Weights of a small GPT-style language model, trained from scratch on English Wikipedia: 4 heads of 64, vocabulary 713.
MLP neurons of a small language model. Each row is named by its layer, matrix (gate and up: input weights) and neuron, and shows model dimensions 64-255. Each number is 128 + 24 x the weight over its row's rms, rounded and kept within 0 to 255. Numbers have three digits each. A neuron's up and down rows have the sign that makes its largest values positive.
After each neuron's rows, "fires after" lists the tokens most often just before its 100 highest values on Wikipedia text that the model never trained on.

L8.gate256:109152105084109106116100125068129122108106121118179132156121145156151159120152132078161113156123129105126089110096139140138114110147132155159108128111124115120160131096127131093106097122122156110111129119093121125131143123172088139129127184125103184132126097161118119136148154109129110145117113080152107136144125157152145111108163148155131133125184108152087156115179188106135119101172139115089109115097110141118094134126117144129127113105136142112143130150103119123109127143160107114179095139106168119112130145123108130156082098125119166122162110087170112095142087095115104173
L8.up256:114169113147116121151130131132103105125099142163142140138132096136169108062098145171168168114116132119111129125091169128104173137109141127102130124107114138104117104167106082150147125101137119158142165117117160118133143132095136155081092145093138174159136151139146161151168064138137102124141101140102135109101105157127126147152139121111106168092115151101120116097106152122115122105131129154148132120126114111084100122101166147117112131104136110145140147094142156139074140123173127122128083093151156080113116103148161165174120139160117122149099082112131117132096121152136152110
fires after: " m", "m", " M", "er", "b"

L6.gate589:153092174109090135116141190129147109069149153110156113127153109126129121092144120124144140132126127118148136130115145107106131110118103098135044105092100170105149178134147160084141112149106121141157113108110135119127123138119105129124130116126074108130141165133085206129123111144114133132094086139102108136135116134106136095126117146136111145153134114131092168141114133109177150122114146145133096154134097159162117123149120096148112110154159150149088165091131064121127114127138165131126154077091119097140113136129169118141121102108117127096169100117125174124113113072165121133
L6.up589:129136173136080132137147146183151111097133129127124146135115099145097089123133180119178129155139115158073112144090095164138137132128128077115116127141141140098149143157133091119129118151132153151143110099133101136142146122154134137104107113105118128122175145127141120124150112127139093145142079103134151139126099163129117113134125136142111149121105118086049150114143091150153131128133142163121040123147096126110129122101130103096139136175137145138117148136143116092150139133113131121079111109117132109106120144142149141118078173118109091149117103139120165129136142111176135115
fires after: " A", " ", " o", " a", " c"

L5.gate130:130162136145147120139145173127165114105185132113126102132120117100128129138121113086160120126119117150115130120090113153130118114102126108152125153113126126121109122179120142095139130123108107116142126073129135091140121151118113108116122147107085155120126112132112164143125201133154092131154107152166081166104113107107118157147171126126162152107124180133118108114104129128123115116162158179160146071127123161142104116126167094091102134119130134085114161131169118104126122135123113143127076122147113085101113103121096138137160128131190118103138170095133147107064165135133109111
L5.up130:162104129115105146100075115141187107125163111180119090159109128129121146167125151100119197160132121140110125110087151139145121121120128124125151123083083107125154126119116172100125121113106102089118114121141129148167120127157121162117144124123133167144112139113061130147154142151157088114144140119137066168099114131159109134115107109133104128118127155191125144092104152097138151132134159093137175125112129120128144105114170099130148115158126052164121122143096143132148135130124150121144117127133141126100133100137071148128167171092139184131130124124150170148117152119112130124
fires after: " ", " |\n", "-", "c", "/", "%"

L5.gate0:147154152140131132129135119117111138090134140134148125176137122155112121133165100123114133176135130097113157061086083122169123117108125114135133128136128159130082124129150134115111124176123095101156101166129077133158122116099146115152139155150131144169133130111104110104123123114112115102126141161142148136164159152084122153125106182134144164160143112111094126128115120115137126147102145117112120124148180125137131102135135108134107106142139128107128085128126188134090122089110126123134085133114130087149057138128148171148143194120096130137086114127120083111073146099090104130
L5.up0:161140108116132114164154090197166114124074134124122152104117140087142122141125132164175126146131102156100121105059157121167136126137117128110104079090121139133121131068168134114145107118116162100126137123132125112134148142127141178133125118076156141143159155120164149177133105134118096135106149122103129147146149133135132078102169159166096150166133141087128146115129091142146107125106143126146140096121118113132126108128131137173130133143156154161126076087119144135123118114138119127101121112119140155171106142148174164105092067124127142131106153105103149103146122150110129128
fires after: " in", " c", " off", " part", " v", " p"

L6.gate55:089118143153115130074144132150111155132110121136112083091094135119162136139149164168114118138110124133097114151155141100122131132079155173164153163105142145151194179094133151142117161124106129164123135085104138101143116136101114178101115124128100134144113146115111146140162130103089105099161150100137141155147167137168133118146096124153138137187144117160154138162114169114150124144142144141143105097112125106170123117123111098108063106115106112114095125113123140152116158146143154118101132160135144118120134121084160100125119087077147126131174155127119124103097118158134139151
L6.up55:093140109112129103135102107119130126130134132164167152124159134161123123106130147189101124165120103115122122147131144104138123160122149113123109127108157101124161109157117144105116161091133161105147126112141102153131090140181129137123093147095120126149134107104117131148127139135142140067112105158141131151153124139139150119195152112131138128149060135116150121127102165103135087145138123094123120099123134097131133155131132165123081145148148151136127147138167131124151155123137127143124162111141097121088117163114182081145108127101141180160131117089156141145112082137178113111
fires after: " m", " M", "o"

L5.gate617:147148075117143123143148114144111104100140146148126140148140110099141127140110135142111121131093085104114112134092068133176120077115139114124115125114114136152153100119137121113165110117174121097136134144090160124161114125151105053117133167083091165099147129144160139128096173156128127123123114145152123159137090171121125151108194130126157131092110118123115138125118161128148148100121170135116133079166144134126137098133175086141156156125146138115125103143134124118109128142141101161124099122140113122143157132101090100098129136131183101101130123139134123101117145142122114160
L5.up617:098149159178165103128112136116169108136131133111140121107191137110154134127133104138158079127163187116153126123081106148101133107156111087133171138122156125176102119148112113156108128154089157123080119149129134136077146135130147173131108138121132142147127104110092136122075077139150132104146137146113107128120146126115130121117129108143157105125073154160129078130141131164130140137149122137087107101107152124137124121143150077128081139056184121129152111113123119143137118122139144077123099135094117123127087151128150175107091131165111129143115114127106166107091069146130114114
fires after: " (", " \"", "-", "("

L6.gate194:110118131102141096155139130151099140118132174123122127109135169133124155144098147109107149089117126139133130093112124123157141129167116109151144128104143141139106128111131098065172158095148138145129124131088131093142107096133108145106146188138120142128110073181141135114165176125093107093156128125150182123116079117116129144135151108111118174149114116144158142111101160107065173101130131160105120068072112157118143125147134113161134126150112170140120128121112082096103141140131107125116127149132112125158127137106164135131097134152157137128123106115125136107102149123071112111
L6.up194:169100124142129126088090150182107131119110141113166111131116147160137191125135121085141145123134084164137140132090117161141153133145120126124167141110194132121142096172158137132148120152081143118113129152115107144142123129127112144140135135133137099090105120163135078101102144144150149151155128158127103131109115134114143140107142110101161156121142109096131123087107142080099131088121156131098136120122122140111109088094112127090187144119114115190125140158107093123129151133143117096166116143162132155109117139124108164105168158156143075111106157134106104149121131139127123088
fires after: " the", " f", "at", "el", "ch"

L6.gate187:131142104160150111107130131132088122137132138121129138129107180111157066145164121133083115144144120145164136092134107116108116139141116122134119111130133143184114130128159164139138141120127108104137105121129114098118148118121120112125114099122111132123156117135072138168104123132071079132120171152122139095126083160147134126123119120123150154136153133136169114135096128096138103119108117170135096095135085145131117138147082119143082091092120185130156134121128133049134097119128134106135136113130135129151180111139190151146138089147132122091155136104146133143102119122123096164
L6.up187:178138094136100136142176132098124152130171138154149151109122129118114112116174120132155109109151142139119132115118148151125135083151122148163111149168135184101167136103131100170105141113091125112149129167124117099077133114108123148112200133125134106120117123099115170155128149129139133157125129108088086081182131071153116121089100128141112096150142103089132141148153110145134081136119134147130118159186147116117190146127103123100137141106114124128127159133141150133128121125132126158164087129122126076150122105120115114113144100163111123111124149127126166099089123119142141171
fires after: " to", " includ", "end", "ain", "v"

L5.gate390:106112088114111120112100082142126126134138134127126068101110130140149137122121129095131116160177109139124137132120134116124127163143151125162112084135129099142184137115139138089094130123126124128126130119169127105122168114139113128140129120087134075097162151140087139128110162140118096171143098173120113177063149136158132102141102141159104203149178110182138116124121153106086071110154163120147116102118110141157098154096141123148093130140118101073119133120143152170125158113142110129150132152137121158084116170116103146107160090132099139128149158130133112109116136162148125125
L5.up390:114141127160127127082090092130130149126139119140125049138126120167149150143135101100123135137142130102132127130165150106107110171150132121140122122088127093168112115129147109105093097133152138152153125135137119130073154110160126151140084144146151130120131156101177104106107132145140124193169093112092149136085142146151104145135117094092120164153161095146119123132124146156145125131116155122121124104103128140172078129144138133106100187158065132052111119119167155152107102129128144153145088121136148145091153128110136147138146140143152114127079127143135102100111087155135137115
fires after: " ", " |", "o", "es", "L"

L6.gate621:135106102100157127203059115151151103128116143123158149116157098137112129111123146143169140129093145119086125128100155130156154100127148175179161141149152138098129147154155114099103152086133137132124116107142149113153136117148107114123150157090145174137088119146092086130128106141081128129136152092144088162153112140140141164147115127164112121136140140115124127147096141125092142132104118149114140105095168131137134171113123138164143102133168107130095178141116169101094151160145132148093109116102107086122095153136140129148124088161154153128114147032150115085135147147163137146
L6.up621:128115139135148103171128147157104098095092139133087183127137109133085145094116169129119109151111152115126132098101177154146098146137156157090173186065156125134150112155147146137137221089126139149125139128115196125143165116093124157108132120104129136146094119156095153113154136113111125084099160120105132120123107133123144133175132125140134094189096129132164131121108140123067095136124149119110149133114129139139092124164107130132132121136174091111105123106106136122127143130116098157153082145092097147106122126097149142130142132126172126113076168107123147118105161108123147122
fires after: " M", " m", "M", "ember"

L4.gate40:119100119145124137105135124107163178116150093145146133156142133081131110147150117142096136171172154129155134099113173124119112148087118123152126104135133134126130135115124111089118128152100121123127140103138136104110134180144134128140116129126094127101125161121100125131129116138119187141153102119131159136092165087172137169097104107155159121140151115161123089146110154124122089101124133078107136096134157119157149088172138030159131131135151123131099117117083092140104152125138135128111145142145116141143123160127156143190132101139116163142092160193110156107118139150086133073
L4.up40:098126101112149119130168128150103108143103117127103186110097100085136148157133157165150162132122091136111129110109146155163127143132108162142114110174129122098144153116138124130136108139148137125121118132153141132127129126126095144136121127127083130166168139132181114160119097110060100181145133144084129129166133129106146172142132128132145109125090106136168102127126101114127135113153127105136107170103129134145112094152131139111110121123142058134144129158147106144148134111135144110130127115143156119094114086148066125145119106130128153137135142155142118090122115153085165094
fires after: " s", "n", "es", " S", "ons"

L5.gate53:124156158170165086143179127141170132099158098115113135077101132125133113128103091115173125102189143121140107146131161162152122125089136144133127115107172128125112174171125106132190130115110157145105131124117162137102128121092122124137139115130096084118109163112112154149145133162095141173095110158148151111125158134123138136097096176099131118105144104118170128119119143082134108130110158133183075085113113137137165104141153057129138125113165133121110130099159087114159117159136121103084126105145125124154125083155207136130147136115128161111123137133139099091098139190140100129
L5.up53:126117133138164123117136112116128141132115132081148092115154075084085137098095127106152115156135128169101155160166158113139140161132101149096131089159111127132103128101126127063126148138121151132173095107119080121143086127148135115146125139102119121125114152134144132138171152109142124146144114105160098131131128148085144174113134133132153108105153127127082158125118090135134168125101134129142177116159160138133118141123174148096149144151159150136122115151100117106127155142147156140187175127137112116115135122086136112140142119101109139140156120077151098129116132145079136103
fires after: " s", "s", "-", "ons", "p"

L8.gate81:117125174161139150131174129151098134096136130097125194109111097168131120118121096123144121082100121141123104110128129121126141150103072091125121126103118153134161079135108163130161142144162129127113140090114100123114115130146135112105119122109132121146152142128092115124192151139128127123105084131134127141114107125126109073128165085131147127149109146143141105120078151129186117100116148148141122134153096138094107122115114135130168156161084110121128118151120129104089115103153131114124129119119122099135127110133091111151122134196122125137110107146164129118129142106123140149
L8.up81:129054116163154151138167121089121158110158152104116170140085143150092131137131106119162103122119135110145134138136187136134144125118120144117100158136131147145122115159141174127120096141141142149132115124139141125118133110126124102100138078091187079147171145124075120131115131111115077128140102164142123168124116123167143153111127124121156101115134140139143133124103142131095116122110096128114149145121072119105163169110099101138119119130147114160103128181158111118144161134087149095110085127101109104149102122092107153134118131124128137128082163122118085123150145129118140150
fires after: "le", "e", "ro", "ver", "y", " to"

L5.gate136:128147101139126152166118128108121136082135167123147130101120148118152094099130103112113103120113104145112110119119130146134141115122140104087125116113111156117111128142133143087150115123144149077117075124111162119136130165086075097102117189101104131126149124136125111175109160128141098154149097115137095132132120156116147137135155093125120139081138174179105156118150162086134139107095130122141159081152157149160147141123133126136108141142126085135109107084139141127102145157174136117124109107128156134102142108103124166142123127123123103156148138120134140125126117126161013144
L5.up136:147145095112147210127126134128107163126132151133130129128136148155155158124115078133173115164115122138138166140124119113130139149147128120134136102114123162131125148107116139107142123147097141117064126132126171139132137161128155135183161148123116122120139121109118079159109135117142112115151103106156111145135153125130008123137112123106115122108131141141111139142120129157094144222105125105128112116154164083096127113119123144143095128132113135146140119075120146156119140135218137113137128133094140111127110126141133129108091095098149171127138141118099114142136125131115118148
fires after: "-", " ", " (", " \"", " n", " p"

L6.gate436:113165153128109115106122135084083150119063117121128132119164098121159137161159100099122114117134109079088117102119117085121118124104109143130108149099136122133140158127137143150109128104156142128125093157132150113135113082058098104141152133105119132127134156146095116174087119134102131146134114164114137163141123114103132102123150106132151152134160074164133133157156172119120147109136141099138172100092123136178148154099133178168105131130141100084108130105140092157138129139133114143143119108122107113146132168145168128141112096099105111119152127128118137114082055136129121123
L6.up436:112155140176111127094125069147174152141132147117133126122094105098085117151137082164103116116138128145091121143155148102111115119153138104103103118073145135155120144130106088143152118120143133124177112151104108131115091150096129156152153130134164124133152108157157097115137183144164098092132179109105140101156147168062111138116184132140148136163106132105088155108169124132103142118125135130126128095162134128142125123121165137141108199146147111105112103116104167125151108149106118114147152123137157146148148131082109147085137127110123131142154140153120110135134164133108134107
fires after: " L", "1", " D", " (", " l", " "

L6.gate542:138107144130138103126062133120152147115096140144120128137122109165140114143108148140086152133151155112122122155112127164149114121137150078124066105082120134137150104101150165111163136119130133110127099093130143112124101117099119159166106134078098138148144111124125123154106115106151141148176187116122127145109134126169145183084141111094147196130135132165100113117142126135163142119101130150173142138138122138138156114133153108142114134159152092191116104133140083139070188163137132136102123101123123123082142142141089112109115127135129171123109127108116108120174097141137118110
L6.up542:151141138099101148158134130129177118121132125149131153098103151110121129127104123126088131137169117171134092139116136123108112127157128161149122074158147159084109135113145124140141161129124150090119113124131168144108111151165125131137159107085085123161130132107069143160152155104100154153087118105151117130150143148120121104110114130098140181116135145149111148095167105127142123146128123102120124117104159139137172084127153089170087121149134165132122129142104138137167092121159198126101111094112126112143112140142168082131137145115126134166148160131128121099155150114132137113
fires after: "-", " P", "u", " C", "art"

L6.gate10:116095151109142129111135107123134120084101126136136169155103105142130127139121149112120099141116081098119112084101123148106126117144170130172166152191141084189115152134115092105076111146156123135122108112131156131145135103100140144138143136109126150131088137131115112149138112120101154129133146130114144148153139130164125142135125141129141132123123124155089101147120163111121153121100125162134164118080103135141156097166147098149142104210119125077118103119152127127103121141138115092136127113118160120111153137095107126134124067120092154144105110140125096132098127132134135147
L6.up10:148166104150119131105136110077129141120129117125108151143138136122131099166140110145090128151082105142145118121120191145142178142108145158148120137116129098084136129150114124165135144078128138121100143115102170141140133139109129105114132117071157144089112132130104132132111153134129169087094097135116097129118114149146133174179142129114146101106089159119123138101068172171091142116165124112116148111135158113104119131141148121145151131155107101071127162107126106151129114147145098098132097142116140165094138129136154149173118138112130145128105098131144146132078137133119109102
fires after: " m", " M", "a", "M", " ", " A"

L8.gate378:142052148132130097121095127087100167137113102153147112105111151140143146109166144149148098125144130116072118139152096094157123109130144151143158166169135200125104134110141118123133152151125095109131101154131123085108109101162129142154129113146150140099114129118128111186122180127140127128130115123146111111156100143095131102101127111128085140128133121124085138136114098086065148086147080137178160164150126137146135130097163134142117121147098145141141098118156092129133163163147130108142160173150140113156111136134133101119105104163079148100150082133156149122141156108065113134
L8.up378:123120111125150142108173151123150158087093152137153160087111154149168165146150106136138106118123142159111079170197104112145128111150105139129124131159134095148140138088123117139099148117158103157113133154124147126139082082130118118120132161096149088136117152151088096125083192129076138089136085091129152157160127132132163121158113133162165147129154124149141096133153130104122113165116102122141127103134107091115125106139131131149147117140102135122127129128115136144139117126144122143076101103148146114165086106140129158063118139117081156134099150107145095150154080089113101139
fires after: " h", " H", " sp", " o", " t", "H"

L4.gate242:156132103163128101150132131140138195100096122122108150089152109133104118155116135137158041105148171173135139112115175119164083165151153129149158120094128135095126107140167104083117117091122164113137118152130096137122121103146148162135124103090096063134132167138121132134162173164133105120120132145147141131097153145120127110155126167152110140124160133149121117129115113154133141151100135156150113140151160129121126087099147148154108137115123170119108117103119174129126147128120105084180079121131130165118134102085096149072109124116178115111133138129114126131080109100120115138
L4.up242:159117111177115136144166121126150170107162131128140123096139146098149143143108157125121101106166125128105116101099118128085105152161125126122181137129185104160092130149152122110069140115127150106114142131132116120100143125152119119112164159117067107124094132128167144116121135159149084116120097133111197183151161158089125108150130133119150076130144135112148080112178107142173099149127121150152104128135130133140128155139133148145101148163112135114116111145112164151136104136122138114139038135102124147101124131145132138111095142130159092108137145147109118149147094146150144125
fires after: " ", " |", "4", " t", " S"

L8.gate30:165148170116116142111094151122118166101130138152125139142084113140158117118088080158131095125139117136160087155067116147149143155144107098105100121126110110164146113144137162113129152140155152081105075106127113087101101097154135125162082124139113094152153142137096138164079152093121097136129133161112131107128106143107114127100149160167155176147155175122087135153156132126160177107145138155154120109109112151105121131127136125146113126168111143121113104099119104087160147100178079109102144110135096105087136152155135145107126138129170120137127121096148177130133118102133125139
L8.up30:125087095151126117099121132103134104168116130172136140100132116192132126109142120129140122166100136165137099135129111120133142125098106071147157141154146080111155125175106133135163131144161143130125086119102141131125168133117130131092094150138094137112137104146134172100089097136163161152121085071102127140101119116127146121142135181131194102119140090156084087163131125105123152096163138084139065114126141131121135139112117123105109092132141145127150144125108089129151122124143139147108161094094133102146135100118156121135137148141121109136070137098065135129152124148153100126
fires after: " o", " ", " A", " p", " a"

L8.gate554:154120135131142161156132151093137153091139150130128121109152132095142146085123099129135137155150101145152108144138149106168129130155140153146107074149145134154139088114120159102137142137117114110142140123117107114178126114135128130122141116110092081148169178129118137119145164111144153108118122109139131160150136139106137084172142112155106156113154109143109131145135163138139086093103124109126116086142131146117162124146158108211136180155077074114087113144111135112127137116149145112089163080151111075123097188119146159103133102160116127130118125130141130162141159086091128142
L8.up554:151134123115148159115130132086104096139128174122174125108128092159128170151115106125146105121103126112125114124144144096132138111132085133104145083160112124131111125125137129119142160125139153147116151118130103144136124146155102124124161138123092091146144169113092101073136117147116155107140181121125140129181094160117156107130155148132137148132176139160136127164161117154158103116136163116101124109098160137132137153120163148149112132107137097094115085143085110120149132115158117117122174151155129123131080139170195126089134097133100093133103144128116161144126114162108112129
fires after: " l", " h", " c", " H", " C"

L8.gate580:140132153114135102168124149113168093120162136107139178053125178140122150127116079127094064144093107091104098128105145136124168106138134143135142101109155114114108164158166126132087118127143103089161087131090122130120110094146119119123167144065135171126137117130077114127126135094121131134103108161174105149104133125068144147171171129126115136144139150124092124131144126123141144116140112131159132090131183130152096132103125149140143108122111168086147121129107124114129124149138086153107155156112138136092150163141087119167116085133134124079133107107138105119085092126180136132
L8.up580:106184118176161158109106141139066107120129120145130103112141096113118150133118170139133125138124122162132153174115160092148115098141134160146127102164151096098132100157120142153121168115097085116104149091157151160126163198116121140130084165121154099132114155149098091172106145093087110102110109108147159146117150099141113168176097127117191086088114125152134156165114113119079114127162126110105133108086118125122141098140149122132152119174131138132094147090143105107137106164136128161138127119111123118107149096148137136141124139152126172149147085116128104136135143110117135175
fires after: " m", " comp", " M", " p", "m"

L8.gate480:107089104170130110094117120102136127113146128093176111169172103122148150163124087066120139103110086149115130137110163174135135129163103115169136166102127134166137107091190138149160092136142113091093119125095095143149105122132101122151104157133143108191109164159129117143084119132157157122114154098133107109168160116129118121135132149113114138112141118159139119132180172122105088098138134141124171124103081147104168112094118103138166127155114121106153151116144111144178124150161139138117110133170116104110106148097112150088172136157138123137143149162132114136130129136140079101
L8.up480:112123161131129117140104124113137087135166141093082122089180108114144162094111108124121129141133127144151121087119154140134079124117140153094115143127118128137180102124103156114151132108098128120136155117101126113191102104134130152124104130116110127133174173125136124137107144081077139095108122122096156130129127142152130126151111162161094134131142074150128058091142129180116063122140127141129133158108168156152155112146099130125211133141182133130130071131149127124115122154133129116118134104177137136090122101145132156098096103093078138129162123121088146159133101113096138168
fires after: "r", " s", " S", " res", " sc"

L8.gate458:136077155136157134126123126115110139137114113123149138118130163127130148141115110152084120148167121154077074135118103103140127128129143135089133117160111071124125152127118141135133123171126143086149114125152150103099118115129122093184124127085136142133085176100123124102155112091147206115157174136131111077154127139116124185083129133146140129136104141152117103125123128134130114138118133158184130106121149124118149141150139121143122143115147153158097142163114099139101128150109122112104172138150124101119144133140089133177132180113107142128187108152130126090146174137083126105
L8.up458:140092127129150154160096113122156115113129100130124121137098157174153092106136118117114096143156167162162138152140117122121090172087166174112153127154104103146129134113091130125153103168087148124074104091120113120125137120155132102095125103114141151160157142117083092134138127097154163136153103134122080138136167145133111128160104108147123112171130159140174139110101153095138115114123132152133145113134152131119099121125188141132094117118100118139143130128145132187140116102111115064116130133172092117110133170171129130144126171118140132167130135143175122167083137187093141117
fires after: "ep", " P", "|", "al", "-", " p"

L8.gate453:100115129099126117131100144099124118158112111102092153124097156124186127136123131119103176121160121129132108122105120142137132131118169174174126112127139130097139142134108137161121166130118119117097138132103142111148139137113107110108099155113071131127118105162118102143139140173105123149142160119121086132120137142136142150127118131148127130128112122156124103136099123135129140122158115132099165108070144151197081123165132128136180154150170105124118050164109110133133123110168115092092047150129123086083128135096087099115148165110167147100137125117116156147140149134154155084
L8.up453:148131158150148127123111105142135129097102116110109124100109108107167134121108128135101120131125155141105111141124153155151129118114119127151156133147155197077089071141128183140140154128102139139122142137123141165154169118117111141095089135099153135145145148128117106127142118096138125120095121133128150166116140123086138068141142114150124068172135163126153103160097150121129180102138131126102148090146126128105109118155155152134129094144161151180121112122127101123124123157144136099185136102132109106100100096166149163102121140132132116168160078151120135130074158160155112073
fires after: " Mar", " A", "ee", "e", "an"

L6.gate510:134148102154131132097169113090160101141139124120133086108160166121134126116107092127137102123126111118094130111118133073132132139106112142110127148139104118133126164125157108108168110145141093126142115149146164099115126103117096109125153158117160097141100117154139197143115098115056151123095142147130132152147120171110113149099148075146126133118172089123112183139099152088114097120130107152128130115109142145151189112105162083125076134116128137139116115101139053137128097135142105150155101121108119114126133151111147151116122139092174125146146133159172117137113118131087116119
L6.up510:155117087125112100114146133143130134126088166101126178126149105125128116105116143146113167104108122157141144150116102125192111169125160140145121119151129149124127136102132125148089175149182135138134105135098104159146085161148134167121129128151092148097170115088133120102143155142174145131124131068093160112153155123095146157128183122094147123102147103116159130141105158154127117143155130132109087100094175110139099139136140098138124128134143130131124128144136127121169114096107141099089089159142176092168131138146152117180124116119116142119119149147116137129147189123148133112
fires after: " p", " l", " L", "ar", "h"

L8.gate212:187146109108121129139139131140167140116155146135139197114118108108110125119132126098107074129118149111141118087113146099108118144133142141166132136087153144135133153136113122125142141155130109103150112100071137137109093114126081127104150133153136091156177109162125121152141151161130097143130076147129134102103136113096129099133155118101134125145126121124144117178117131114131111114094163131152160145145129129137109083116091128087157107141103129161138185154081123093127128157124156129156166104126177185111122132077117103145131142120165164110157141113178119160117077102088110121
L8.up212:128114072125143148082135110101110121124141152144153157101118129157138128065146135142139104148109135128136139153142159113160138120185120111141107102141112124129109098110139123162113192168133089117120118132119092135130127116138072124109182143164126074098168116142155099147131121179125098130124133100113113145125131121156109128089109158089092082121096107102187153148105105122112113104138107151126157184162145092108172168120099161132143133107080132136159059138129149103123144111131139131121132128115102114123119132107095083133122114137133124140151097133174162134165123139144174152
fires after: "re", " to", "y", "t", "v"

L5.gate582:130136163105118119127121170044133152109140132109118158119113072141122147120136140128166127157138108113112122139102079132127149151119074098158152132113154132118156136128118132138111128116102155120129114113170138124140178148126149108111146148130130120156110147126109104140112147083084144127146131134105129127128122139149141122120136132113149171085130128164125116136059102116123101133179154100145137089114066139117101115147117093101151130151146108087120178102109107162129140125152185103120081103133096105115174121139086082165117179133120109130112125153097150114111118121105123124
L5.up582:169153140113147122140137128120125141090130130154138157117161139166120103118123114118116170171147077110134144151096106117137099127132155152177170170121149146149149105089097128092132094118155181101138139160133139128136124110125109090119137135134124143166140152139118125159119089106101159134124072129115133156134165134120110107117124118101148133096126133154087124137126117086152090099112139094100139094113123117131169096130133102125116143199179091110118131128094091148203098114117111120141135138156065057155094122126126133161116167107117130130199108136136120169107117153160111168
fires after: ",", "),", " A", " In"

L8.gate151:113102156094189119095098127089130142108132104168147104144136150141130137143158162109121151105135081144161099119137119115154139134112167163113139104149108079130117077170161120107147148119165088100131136120086100113133113118143098108155092102162079135107102119134125108149126177129102149116125132143102104132114105150161122203134109121107134126097108141111109139112113106103107148140145145141133183135131136132148114091134138151154143124126121126132109087122149115134085144163158091117135107106158161139080125126120152137179144102118142077106113132137141132128138194109137177152
L8.up151:105121156179118127141132110088124151075156093128096102149140113170061160134110155122125106145122125090174130131158116104148099094115136149145104076148118116105125154147153112138113179101107139130095117111120136111148146142090117163150110137121128110104161141086124125135116123098115157112127093165099133113113159150125145152105126103101093129109084152106096136140132165143167148129141185132149150121124181113150130125149156109107134171123139096141121131063150201125126156148164118134106093096164145203132144141146170131120123102140153136104106119130141136131128144153152115161
fires after: " a", " m", "c", " comp", " A", "al"

L8.gate657:095125106159161084117132138091137109094107106117082132125109133149149140105138137079139114152141118134146114137146136135140164112115119134130156132117133087127115131108121160185104154127148161133099147115150128101177146126112128158127163137132089114127079065182096109150139168132139110131075069109169125139140138156168138120161137116150150091126078178120144089120093136129144204090131173134108174157148123156125118149140138095127082132114090113115148118146142101143108121114134075109094117144142105106131144150126118107080148125147164155142074126114121120094137149131127126090
L8.up657:099150160126106128162140119135111135080123161191114104121087127125133163124138167088131127110138118079117124100118111132147125118069104146124112143109106168055111107178131115112110084125142146134169113103089136132105130133118145168127114133127105159150142117100120142130133116126099108099142132130132137139134085153147127127123152158129151117140118156079138135084176097156118103133123125145149176134146174086139086158141127101123117083141161112108128099122127152123079101127128157141150105172115120138091131093081126118125136144131111101133107158166125147115136157135133160119
fires after: "an", "us", "e", "o", "ark", "i"

L5.gate168:154153118104143119128155161140145123133132165070137116126128122131125131102136105120075100100150152159093157147144097099140179128165104094147139129107106155135164094104137130095159130144116133105162123166154107125157110145120122125145142148117139089158213156136167127118141148135147120104134177146135063106111116147125135130135144171157126110130130103115167169154107113097105148141112146099116104125127166114128162116131105145114152108166110099124108116085103148165086186113137150109113111075111092103127106124140122104110162112094104144151073136120090113133127145081093107124
L5.up168:139129159097183110113186131130150106128155131146134098123155127146135137108139124163144119114153077162120117105095159103133143110123131157164159149149139146086157134117138129082144124111146133133122116132111124135174144098117109112178097131115110124175136193108151169135134124166104147098132135122153106168153158148133118133108134172130095110144150138099137117142114140077111108133106138139133124100112136118121118131090148099174130136164118117113123114125155137158088154111131096116124164101123164099103098116109153140103126108107182105132167129112131111094095141163125122150
fires after: " c", " st", " P", " C", " |", " p"

L6.gate545:106168112133072140087138148110172165118103129115165109114164115087145153144169114113148154110146118135126113143087149159138158142186111163146147076130141140097135149142135092087082142088125129124075093133124106087117135110067123146131152139106134124128103141149136093166147175164138164113152100122119104165160120129086130123167155087151110120177169169169114124081102132142114147117165159111160143112092132135147121144132120123149135120155159116107109091112143118150075137104125102121131077126137122119133135146132114129078136093155112126112140135134166173146096164099117126086
L6.up545:135128078118143130139091116169115135151124131121116145136106140131112139169180142158147155139158129128112116150081150115148160119093143122103141120144127119115101118152166145097121143086154127113149139157146126123127077144124138146129083151103107148157158166175165119151125152136149113149131158151145088113141150120141164132109150127126140111145132158144091177087061142108054118131103133138111109177102111133093165081119113091123152115146088103142111067140107128133085110104124138112101159124138176119106160096131148115103199143138152125140147136142144140147129158130120149091
fires after: "at", " r", " ", " m", " f", "ot"